{
  "n_layer": 10,
  "d_model": 640,
  "n_head": 5,
  "n_kv_head": 1,
  "head_dim": 128,
  "d_mlp": 1728,
  "vocab_size": 30205,
  "activation": "swiglu",
  "norm": "rmsnorm",
  "norm_place": "pre",
  "norm_eps": 1e-05,
  "positions": "rope",
  "rope_base": 10000.0,
  "rope_fraction": 1.0,
  "qk_norm": true,
  "attn_scale": 0.0884,
  "bias": "none",
  "tie_embeddings": true,
  "parallel_block": false,
  "init": "normal",
  "init_std_qkv": 0.0139,
  "init_std_o": 0.00311,
  "init_std_up": 0.0139,
  "init_std_down": 0.00189,
  "optimizer": "adamw",
  "lr": 0.000596,
  "beta1": 0.9,
  "beta2": 0.98,
  "weight_decay": 0.14,
  "lr_head": 0.006,
  "grad_clip": 0.5,
  "warmup_steps": 350,
  "schedule": "wsd",
  "decay_fraction": 0.554,
  "decay_shape": "linear",
  "final_lr_fraction": 0.1,
  "batch_tokens": [32768, 65536, 98304],
  "seq_len": 1024,
  "doc_mask": false,
  "train_tokens": 700400000,
  "steps": 10948,
  "dataset": "wikipedia_en"
}
MLP neurons of a small language model. Each row is named by its layer, matrix (gate and up: input weights) and neuron, and shows model dimensions 64-159. Each number is 500 + 50 x the weight over its row's rms, rounded and kept within 0 to 999. Numbers have three digits each. A neuron's up and down rows have the sign that makes its largest values positive.
A block is one neuron, or neurons of one layer that tend to fire together. After each block is what it responds to, as a language model described it from the Wikipedia text at the highest values.

L4.gate953:552497491519407481548580425530482483505529492478455478435507471511489489426506482552508570543541491459451486445517530490452474447530557455462516582474485459514512540538598551504570518451509457348588451425475473484506515493509523441511505489563464455525622462524568560515570559548493537587
L4.up953:511449521484496564502559560429461454397495507487411476538489479496467474470503553584432542458469515494438509544516519492419493426510458535601534516531504595403504584502594595522521478428504590484614527439532461464444441482461581476502570560511553520474508553408533616469521489546496507532
Plural noun endings

L7.gate46:514486441503525438564570490477421567476496619553587523440541509500491434474502441507414493402485477419524487454503428528457540539551528519539536475571464452588533552471511512571468533462475493553486451538554489454566457525581524495507366562498468450473480448506584541524542479549521484458
L7.up46:513421462469510426491458457473523507436552424447571479541487496350513634550518418437434592546523577490556460567508544521478523536514621468573502534497490524559576547495533547477567487546547517597531543503610516562514464573481464496631477492493530566516600515471538491481485496485533535621
L7.gate242:494545493508515520559494478439542499527518514514480459447575457525493505428485535525533503473530494388522554511554497525548488577404434452485497584506454503566456518501543547555499584482528537513530533440562495472413488504443426449531475461462485472471578556515465476482546406491541576515
L7.up242:481531552556482525497503396494521518446542508420493516433565519456537434455401593452467454468498505454521467556496531529435436466491510455528482503559476455509487542425556551392495541528472506523492513513504490551341497412491530512547571485448505485503546442529509431573473491407592469602
L7.gate253:503491564556468462431483493519572530650488573559538512459434472464408522466537528455486458536559493468448562567591557554460509535475433566487570446519492545461496494516501499581543499568487556458575484565496443478457440584506519437489391505494460484532557568476512518473469478503435563398
L7.up253:481468497485517413478492495486428524443443490593536485415467476510521505545510543591519510509458510435491474541437463533534562401478464512522477505582561550467448513431547455556530508528562565480510443638431485482501458498513544455502403513368503615474451493495489435561483487502469545520
L7.gate385:509506558569485424516460536480485578465438530577486447536515482553498524501517556521484526470509526466532463553487520531503525525515483501549454436517489533465548522438471536512491482379586540539550507497571504457450493558520482496450478487421455602472540543524444567462588428570496463526
L7.up385:506588457440557580417572613496495554446433512512511541478457557512534496446593580425523491483597584436485458576583461542539619502502435468519523487538466496578473496443528537548518535405578492499565498471481487484483440485441505486464505575384513559440431499537572416525498509573589425538
L7.gate878:534473467425494503529370451537422419527403455527570452465506472511547539460533388517581475476407505473447494532534538480561563452522448516485454487502482489521561467542474542572534495564605471504466519538496347485523561554486565520491536510413494478489472380500465527420586511546498381508
L7.up878:455444570547513481408475479607478464445469442519532505553458501488542587496538452494453528541415508494513527559438497515411549499507557431589505546589456491498633539482483518498441477490637465470408455575507477512440522499454478594479546475513516637566450417434497511573537562477517521487
L7.gate963:483532466504573521518452581479501486429412392513547559560543536491467506422530516563521540527472489486531531589455459493514622490523424526492425541449546415418544467429505488435501464506396567484474494395484536513405459521505526468525465458498475596549436547429514400504486550433516540528
L7.up963:505457565562454387431475504474424548482534478494418547521592580395481470513621531521518477442522405504556494539527568503538587456515506422490452473489441518491435555610480530494581530491537455459406516530547595524524561490485464510510534440490559524493494606499501383545630489464515504525
L7.gate1233:492516564552487522506442532462362548517478555446456510526469462464460531498448504494496483481569611514515432499526480480539559446504480512438502498396503507509458453463482564424486473511552358581472479525500479384498527478554505506570444550445499507511479467516534455483462481485503543547
L7.up1233:505498505487563538505379457518469550434633512586467420452518498471428497468567521467601547465467462517387419489527520500477400472505431478526448461551503455528478609551507475540534523455440406462516409468531505448512518581452430512589430460477447389571449425535493498427417475545481515545
L7.gate1614:537515538492514518515467416586441491516439553446500486491532471498480520431549532481513554472475521511440620599453417402498377504559533531560389460529475354497532546469450493467503581506428484467493578399592550478483385491628446545543470483480484469516486511425582494547573487445512485507
L7.up1614:471452442521558396567540512435438468447438567454549429554433614463589517470608585542576597536484508496515609552512357502551543553519611529442603491552415458476475525484596509502406473482538492478537462437526487578561407490458474505524541493513585517486440566513476487550498473499530512494
Apostrophe after names

L3.gate227:545607501589516467561556479414568394478460478570543466417493516495514550440559476464487556613514374538523553532582507349568456485521480543523496527441430506423488491486502381482566563533403485520531505391468419474457445546438558459503490446461549440512584582479527494453465584414479523505
L3.up227:453578486526459478511552602560492465472478507505535513513474591480516494557342553583427500450540493408498466539479537498519487459525479509467512603500629504463440437516477479463456489555466508488524565503477516558575586443559600469499558467469520473534514393532542502438435499575507533473
L3.gate346:487659450469419425501479416494516531396509449581457579477559609504471562562425570514472469518474447493535503444546479451422505550531549580552687519538457481571425506536522497542499546496485492459524411493500436514460557584497579478516477475497522477428457470445559422491444456420524436500
L3.up346:545430512431477431472494506583498490481470462603486452454494485501457518539533435494501513462542409403509582419478449483477517482530515495457551473488418500507489469523456447548471461490420509485511455482513526424494522482508580515519530548513438507524494459523475486424416552479534498538
L3.gate567:515536543530530498570451535537486404487505435494530516462547482388543503518564490517525515432414525468435597472470475523404471482579534534518596490480514458586468477509460450469482461506484485517474339517461546398554514471523592546549460488538416436422434503508483442488419561474481538455
L3.up567:546598504551562564433428424501499436437469512515513557504605552470556633558513511502548494419481523405442567476572520451518567512513575547441556555502441477503473518504495571461476507411533546564473464556499477432466392526534516554478498491448473443561501482491500469454509578492457481518
L3.gate1009:510577460503501494531531530503416550489548455546472418460561517458455488566459509541477530513460478517485482508488454510519516590582439491561522540459504493532535521414497487431461578501549515441593511586499530525531533494510534479451492591555501455468504454451527431468493479447501498577
L3.up1009:520505420479505464578488460523476503589620532506549550467586326481498447426404591437589449491442526439555422562576415498541490623537484506649510466511467484512503431497516452537492506522419459578479440467553493489501484440558560550429591532444557471531505581514562495467573543502473425530
L3.gate1300:557427464449583482536497405541469478461462409507480526545591481455463404528429557500573532501497495541495503476517496518492439447489527532491548482508417524533569449558555564468538451561509423500477523545513457529501517538513489506443508536592403411427470563520567483482489486435384567546
L3.up1300:404484533536541488469518523472547520527498533438489609517479568435530532605389533510435494484528501340491547580510515585523590483508526470533474547508589523521475460546525536431437486516565503474516525520457483522519525449535511524460474494507514578487485514486454497382507566561498508462
L3.gate1385:431582558450466552526512553517519611491546550516493495530476577417460559491509441483476588465486436541401532518519527415417522534494520517545516561471522439511562481437509486463500468490515551651589398458503455442554556531600424431534485519527495536516490513472521489468496533463571412519
L3.up1385:461518593542431549600531494472466469368549437574521529530543520487510452565419562492399494450435429589594564492479426501441560571506547538555473476511504571530474512493551581490493517472403584444508512417494576490547614496510390555517466538419524477459549497453504529514508475561496531547
L3.gate1581:579451529478490480516519500535474489497527507520501454407450492497492536496502567517510499502503529548390575534498457453497442474546532524505490584443401473535477520480442457506632486481494570619461453469548440511420436584587495493582425473450458438418448610534528517433421541535496489486
L3.up1581:474471536486530468513502476565438509578544493594500486492505506423530494495500604477460470448526488504465466523525448477492462575479485522404543559502480532560439517524460462456552466469567487575485462438551430452510435476530514430448476469572526414399479537638515411413442485458430500397
L3.gate1595:501463533411588577519469538521470438463414512545532502425496493482532496474469440551526450400470400505453447398467590507485486476594474591399532509450447633584460475536441473426583522513481387491448414462500466422537445544576613438572510414546463514538439542604539492481400473559514521480
L3.up1595:389525469464576397474431393566500493513509552457531503478520492485577500517530510534510603411539542516478550633458461442458454525562597559455400449443563404466559480527597499516536445522486510536469524502481430516478430470500432519512541513396438546466373376519533437449529510443541519544
Head nouns of referring phrases

L3.gate104:535504449518475546422480455428452494469498514611489545496455441462453431478454436522475563481557482476552411432569488563463451527516462471424486454547519554515555470468413518541529477429424546510525417494442472542427437516483561507558435507465478492486557538563467584447412533574391594497
L3.up104:524527483613473489415579528536533481567543553427531547532565529534478457522588506504469531483516508502388538428464599523481422402481431513407435440552431532454565414539615524508570536510437519507527404417436533475547465489446485446490492478474588490481515506541453436569467497493441568512
L3.gate859:467541511511544571520511497546522449500438537531434526520468500504457534430595542441557572560535616561454548503482435441475545533564499612458545527456502460463446541445439536562534420543456512411507518404569448444518538553544546469528439435474466531541425511517554553548503370491588478467
L3.up859:496405578500464425403513409505504437506534539483532428495533551431447561520465599483617469428456402545576494465582526423393545496487511451521587553437540617460485514469503493561488536474460500463551474427465556539519518429532449537453502552505370357638472514423551551456553542537522570580
L3.gate873:502463504582511486439530504419466511579477425397545484591523517432487558534511562492441563568464495438463470578455435465414441548545430616506493477490445438516488521522591574495525547481450517468502509517522439485503494529507443494556484436438444475549576470592550605550486469459621543508
L3.up873:443470462514528496455491471453429376482416482390513327553570481544542488449492545508530501485543548499507471533465538513508489515491499448504536503458443487518507473592603570445502498541487465527572419483501515410444587576497438504519637563490574509542559627507491548504525561525541596493
L3.gate1256:481542484470461545573482528461477557530491571449525471502513482545509538500424440523513439513485454521551499557476479498559521473499473487492436601509531442538511480549514505474487503427460565454461431512501507541532511477546521459642533512470409557475430518486506522563474449498507570524
L3.up1256:497534549406576493552466536450442418443452540460469489500486521532543530541457472565472532584522500528471529481469494475517617510556465499448503495498505489602456499538453486568495486543538485554491465500582465558556464386537576493519476457469589606460548504506432505487502442489528534430
L3.gate1307:532599506476483547441542510571476468514465505550427576473445488489463463550478548550473559442473419510462518512540554475462509483514491539569551485445483451501478536479522517544423475412486575463580502452534430491522532481416509453516461548518461448428461485519518557571474495501519592502
L3.up1307:429481487480499475497542498525385545410539486478478423518517461492453421446541607541475420456451514517514554552471432434528477567533484513445459481485534524527534574472524339595481526485466519479474407489495503537541484537477572506517479518597421433569400455539526610499442540522522567571
L3.gate1321:534528510451445511549538506553519448467480488526581421523449521336418417454553490499550417478504412519530533630582438578532508594481549573532476598530594519454374529586482503507458546466512480527512513552515572462551461481598449535535396497666467411528436542496523541454497535462436522500
L3.up1321:512528508583533547519422545534491486488470493538518494469468553527490579504512469516439495414447513424549466412484556584489533552529568526450420560490558498540510403550467448369457442541483617564497461457510489501538540431518575424597573419508506440489445511552506485448448432399442551515
L3.gate1535:560478495568531448455481411499443455547530520479399496550524415563504563414477477502508517429480461462520454554446501457514539529484501436508505504497536501566510529460511522550506518549452401490360497513479434501512476478450471383505564489548464487388378501465561453556561532469546449607
L3.up1535:485533560518570474471512485539647474483474503446413612492542488530453544479490526443503444487506448436439390549474494561508532560451551540515460540568537490388528568544381495539481540485476517515549589531398494440527421481464528475396448458548443564501422442459477522433516417502582660531
L3.gate1658:510525592507519590529382509475490470452476522511521543440515427529585534406489501572468507433448454488501546503447357583474520497539448570420519491447507392506478509444515553502509438534454537514477426417506512395546570436463567525505481542489452476404513536528518477505485459588524434516
L3.up1658:590550575499457380524535521587437424393542468493475445526549571377520483478480531532436505411430525487457511407568484561539552465495448496438483556524567504495492574448481507479415490562513434560486521498468519562487490455437576554513412524484578430523431476491463517457507525467600557522
Possessive apostrophe

L4.gate1015:486504480507499501523496480455486530488506539392459468497483502540341541556389481522500587470427488504464490606525518584458443487455531515587478517503449463590553618437463520579462461467432475549508430515635532556475521394498481556495399533503561426453479546546496493472441568440538433580
L4.up1015:497534472475508413541452534435587522472543471560492444501462508411495518424528489520512607499474474475458470467463486502473477558512471499355470497486597605624442464477447532408520505449486484500489440401547452488526521515536489453579486415516665449466519461405491519500464425501385545442
Possessive apostrophe

L4.gate375:613458480540495508612474564478444450470603464537483508460533505436459537527466520483455515497495435497423503512500458469462527492480592576562491563465493519501446451601426472605563452415441564585516409463570436545469571491579469435476519442556487493442429490471463489416430550523418500528
L4.up375:521474507574432506485470605530497469531624449457504538530580582545474561571486505476415452463559444457434462465542516498492563555545538451484513553516452512555490505518441493485555485454465473467422485466582412466512605507536461395460529407545505490484575511514499491518492526436416499506
Entity head nouns

L7.gate172:575445502489549507524428507447392540427538439469568538460437477522487500440425469474460483463465377452492492482516518427513560583548562446504518483444556525535430578504519483540538453462534486565581514504494601557414474484568487426566499624495494391568520574543612631459546485500482422565
L7.up172:472526467488465481526503402570474494482466499528489544475416420552468407505378486534509398460584479437487493451463459581429454524489499520504565472431497561535474529401469502528506476516599477514484385603450411400531505459413590415540489426632380514489524534573574520516435489559413443495
L7.gate489:483483528506573473516444433524482536436519476527534464410497493528506454499459511481593438456497418475486522510464502460571517599473498573545542472510522504626449513469527525537490362499589530429514472573448536467602492509427614553524517410475385515379584541517530503523481533564469453483
L7.up489:476505561511488443475456517466473556510562505381520595415616523531540545411479508537480560476469438407463472535452610512506623494514567532527477590506578505566524487493522517477539459549430535456559489433549552478500428467376518462528465584440553489458540420525492586477475498470501551600
L7.gate711:516655466505587380546489478417482563558471454478551474406526457462494495469463458427530450470498486519511488435520495539535543466482515503543558531531496489486499496450388479494561531547566494472464496511515525488556480498379601539523524511490441469413506519590496485513508634432509405460
L7.up711:486495538457452493470533401571551486539544464495520590484470448417427472516511494486555465526426549483464427469519550494526446413534381515482507545487498398469562463550453494496539503572434434468471494429504430504577519604482528517505491394490505437510472478490525513596554567479497558579
L7.gate1037:525516506473508479549473502546474468527476464554507643443511540465467447494471438536583471489525501491421527507419486508421506416502456579541460605517505404498461509460571504515561419455307443451465588544493392562426466422486499516479521498505502444476453454476543489550532474465551435510
L7.up1037:490534529430506495485560488490522494544524486507468482509535430457392515487486444521606545550443442504642492498556477628509479440489488499497537532454457502441490543448522544629537550530498479559497453423528502502479443454480555523537581558583565542492548422519452483414530584472559494546
L7.gate1468:525527499498493529550499619577482426434515462497476480466553510443504456512501385395519493464453528478405463431501595462486441354496511470501478521470476459466475474458565507468543497578479572504543468513494523508476498459454474533549557557527516466490538479457457567459582509442503444586
L7.up1468:474462481529459548480393565577458474383464512485482656427480472525497538552463420351371467522494550467483518422532532443558486530522537539569566528514502353544545531527458510488488620459502554604468467418465532473524473585537529504537476520497398502474547421517446472534476509547502466514
L7.gate1537:616466545424524446517435524485427512458484503437470621423494550453548469362448539512488478535472418536410432546536431572497524478501484562537452497520505518517467517517491510480627421593470510457464530527515503514490483507500555450520549528566500534414430494451486524485469552453506521483
L7.up1537:532437529437563529463486541553449443409570493487508542529447473531445482483469546572486517492547409506415507535557510358459577412484480452420532521455418508528460541484619411500595439556503450428526470484526462530485563502507609524581455537509397411450543549381519442484484552573485486533
L7.gate1567:455476567446537461531525484466542535496476529452578458518461554463508436519526457527553442628480575454457496543443498444483537569488485556393451545400541469535408484506504570529473515552427424441445440501561458506488655534583463470523509483522545604519595459545411509491575586519487436628
L7.up1567:566568494481546456558552450472497540499484582445540479483547526410503386476487498545476489469558474577522455509592545540475573428512577496576499605439584542553468457417463457480559501477518455467485518457412431499563475494548572462556549478442448545464564514528548523460554428535528478509
L7.gate1650:507565468565590468552484480557490402449510519522524621472504435493467525494430514559501512514420505469443502508493539487451518373556383483524486586447504385538393582459464514439519477603469564510497416455619457466429448597396487479492518454415520498543477450509457570412437434503603480430
L7.up1650:502482514515486474496484435551522533539574472578501575488528476495528435534529490477537434561594512528470556527514498480603499494542582528467511536386475432521534563469488458424550567579491445465479436348445416519543505587516543443499539485528530530554420487471418467442518550494519482450
Direct object before a complement

L7.gate155:556445495513500422499488485580532480514521534494443551500477553525534519337433434488448604503459483460499520543473402464337495522515445546543428511454476488490491461487469471507554485506501447488522481507441448436524507494573544473555489483551547546435489399591570545439484456642559476510
L7.up155:439534524457505551582587415501582420489473443522488665471588486508480503427429429506473493598472456506447569606450496509455589508503451544549480484561494522519498457548516545453532425503471513384474492499501459442470433475536473451523518500389520541456435423514505509428376428526581537461
L7.gate258:565519582466483498526590477487530542593455513568498527437508545443543538582553504513488530448478449404496554407504444392442461563552436522570519595512470441571548558512452518529533542487577506500573506451422507514519520473553499534575327444477546447528394452458534550486454537549495432590
L7.up258:473542500529455521532434495497445450517524497543543611544405527488441551507388449470480583540525427621432438392518537573490593503462440503496586428563541514533425531499458532551489535536546595474481465478472601481496534550534506540530504532475472497436495449504471594422427443532541484448
L7.gate502:487450466432466522465531507539446486465454542561552541413501538428583530493509494484529500545481415591442500472470559483442503469505538474605446525547542408490493513529550477486504454447581566523495468475505575489559622446563488535504484566507526523501456502496403503520435568494499502585
L7.up502:471443474552568496380506431532515447419512467524557494461416427533549490537513553484513534524465505519507426468414460494518539509509487521517476445536564441528537467517475536543522489469497377525524426506439513502522523441588586492479501566506473455424454423483611496482433485565492464543
L7.gate868:473461487563407511481569595544403577550444511431399435527518569458561580554543464479498431587572438519506475456528578415505464511530503533533528544451460477404498539478511529433553663559414457552515518409418562454483574544502471544560467469426474568586632515502529550493539365528522440504
L7.up868:562499532526440475439407575416452440511477562520481440546530480598483473509621450467398491536479526421450488441445486485525478516534514472466463519501606438508479431477468484419432440519599525442562476557476434484570507484495524408544578529637542520444569502472461576510475415474476537405
L7.gate1030:599438470461469519484536453523458487540453498465493534478439464537453520543503544562449466430451470497443376516481461429531527428483448491549428559503501483513577429487444447482501415477478530474449442505525448459434628583562526469603451486401516412443455512493548419481497582486502418532
L7.up1030:479446507487481528430521503439529432583508488513525460466406458521572492628541521490415518408487467466438496477501540526493505498510551492504546521515604410486581507472456592437478435516541542513473366556486447498520576516491500534574441513399515464401505422451500448502591530503572347526
L7.gate1211:418451544550592509515517492525423511507519447637498551453446505554508478573548583500401540462524442413478492530479557515505501467485520523488453526537433525493524609513557517521520517463502500499558524519454547560455565539519474498432461569441521428571395514486473492449511485578466604602
L7.up1211:494488490445532485441472461421471569456521473501538474518483513500425524572439503445454569529438399384532596451521483558439454552498402508526455438447490363510461495520527476504472391511485510502499457504504512411504427502594523463595448502475545538492389548479605476450514462512526489461
L7.gate1326:459501432487496449512447580531451510507454448543471468493492475499501498522527578525543509472511517448396506449502455573480521432507473517552431504409512432493502474501549576540577498506476502571536462459545456505417476478479594475466491567395476526557386466545542447521406483402495585581
L7.up1326:513406482559383525417525539436500372474552440536453492473398515516550630551612467595437492504468540406464444432481527491448621516497533483572502465562400501535540549484466451451516515432506534501425524521466578451562469508533513473470483505523477504495469481505502512433506484556481389460
L7.gate1643:492541497406457525474502415495460561531542468594495467508422545487526431434589461525534546487483519408580524524545538495440441573506579589503506524507586524470423556465520532585463491441578474464507475543469507478526450517451500539554572502432394513498348404406461540481523556522535521492
L7.up1643:466519522491477524518545524448577473448483492524537461528457511503552477526396567509534517419516449413500530476537678555553561574475441539460474595502593505504449567413512562535519427484556450566596491467567542525500525468500422472519469470417539515479521492495523540452586567428477481528
People nouns, stat-table pipes

L3.gate525:465503533504459526503497566554514493576527522497427557516488458496500498517482553536464510498476417529427480472496506561513514481503421557423550480468528533499453390478633519487462525477516454417429408516494481574461569541549489496470574532565541418514441541519443496521484499592471498496
L3.up525:544410427431518512515519430606506521579491495409517570432439437521404434556541447451514646477504479527483478483475463547478448458546459461500552443563469414493501536435489402488576502493459436504450527514496545523481483478447467599480490441473529462427511471569490490502508473590480491547
L3.gate527:385494634527543523480427535451469509540525558586506470468502501470444506577447539515466549437545487528440523497493423471506519530549493516494525464541527441540482471517444500534438428544431498494446429591500482460503454500493525610591503567610501393527519430527474503417480479500501556477
L3.up527:472560525503548578446474506501518502498425537520454463425497500418481576518433510575446615400556523550533524489526494504473521569512580533482654478568493471498405441496531478509496541562483559549512514527450577503566500455439519538607557569531437446498531514498489505528506527470570481442
L3.gate556:546571507505491505469586455418450520537534543503531440559450448477450546442591423423546478457523452495442550494558588484554444429601454544578564470462471420544500442480566526485468524489525539487478412457452581567444569431517551406524567563596486438464540541559404557427438549556567491515
L3.up556:435473469487513404451541550474451443494563481543475585536416584528449474539521519544556570578547460478524429472493486505444505456514413534525385506509562390529483445538453520524509500522519475358398488492537612396493500446497599603524413468523518527458513440519441369457519514455575481510
L3.gate946:560502509537500448458549527481595445516574529619529419536401514483492490516518516547525493488534439429390561556486488418471484468497554479573548517488512496550478480538520515586474507414360529506398421536532430448520522488448589468566566511489481479465475513484456480432466524580489504461
L3.up946:498541471517531407410488490554474516493534511574568485566372509478549530560475479557493538480547426492503550548524568458468566573356573480554569486580484480525491573500563516518460457417464447451473502638428483457490512403482579501512494585407562413423473507449460568474495450615496459537
L3.gate1091:506548599511469497499450487555476521533509507528468559524508538458495528446457478484501572435513517483444613471470441451487465467618458574512556475411533451505470564536579567485596470505542477534464425443450598475464479451527595471566540485588516393532503541537420491479408480469452426521
L3.up1091:477588610513541485492541537462541493484523482559512490511437528541515520405529466488484601418532475461417579450473398436442495522532537532506496443486528427451528584454493558555539483485527479469552555454414558403463439559449519541458441513556504493644530474550432515498475525498502470488
L3.gate1118:545522478577560497560563437490604551494525541553423452522487470450442450503480485501552490436470429571562547458530424506450473461513444533526489568511621412530550498444574495468482437537508473585570436446496503580429444458585448532487521486506533572492442579460445506454464592528574508576
L3.up1118:479551461484447522469452543503390568472635490502510555485488519496485414536463516435425503601521636450550526489509465607490389493535457499543530539509536515532480515579515500550451536466607515451441405569493589430584501533534516524511486449531457460492507464590466451543481475547471536465
L3.gate1266:472470566502533480409504551410475545526499562528481450470526486483440407538509537545521481442538474470420466557458484554508665475513471527470424492523617526550500447535541389476518444566539564503417453524521426497485478537592517538501411454517535483494412409503573573508500419463494564472
L3.up1266:567602393443520500456518454505587548462509510581551513476542470495466555449558427503541530460520440434456621482510489534516488467545465551472482496480547430529467535408548558569532558412525544484478517455437515455499628447452541454503567494519517297484439597564475554479568563411458530523
L3.gate1350:433580479530445584490517554506611535574404565557490526490500475469502481494462468446442561483450440568463519460505514524421488529523424535517578515525604409485423468463516476542501432472527472517518422382455481469531546481487569487522454494459488528454527509552567580551448501504511495471
L3.up1350:614492483432468451465553461420502592644553501557526422515409492515496505503451419552525509489428436518471485605510554531420441500573509532477505500468543454551452499537518465463497509470554465499404441495574524454515523615548492600575489476542542466523495537515485568505497452442541514574
Person-noun word endings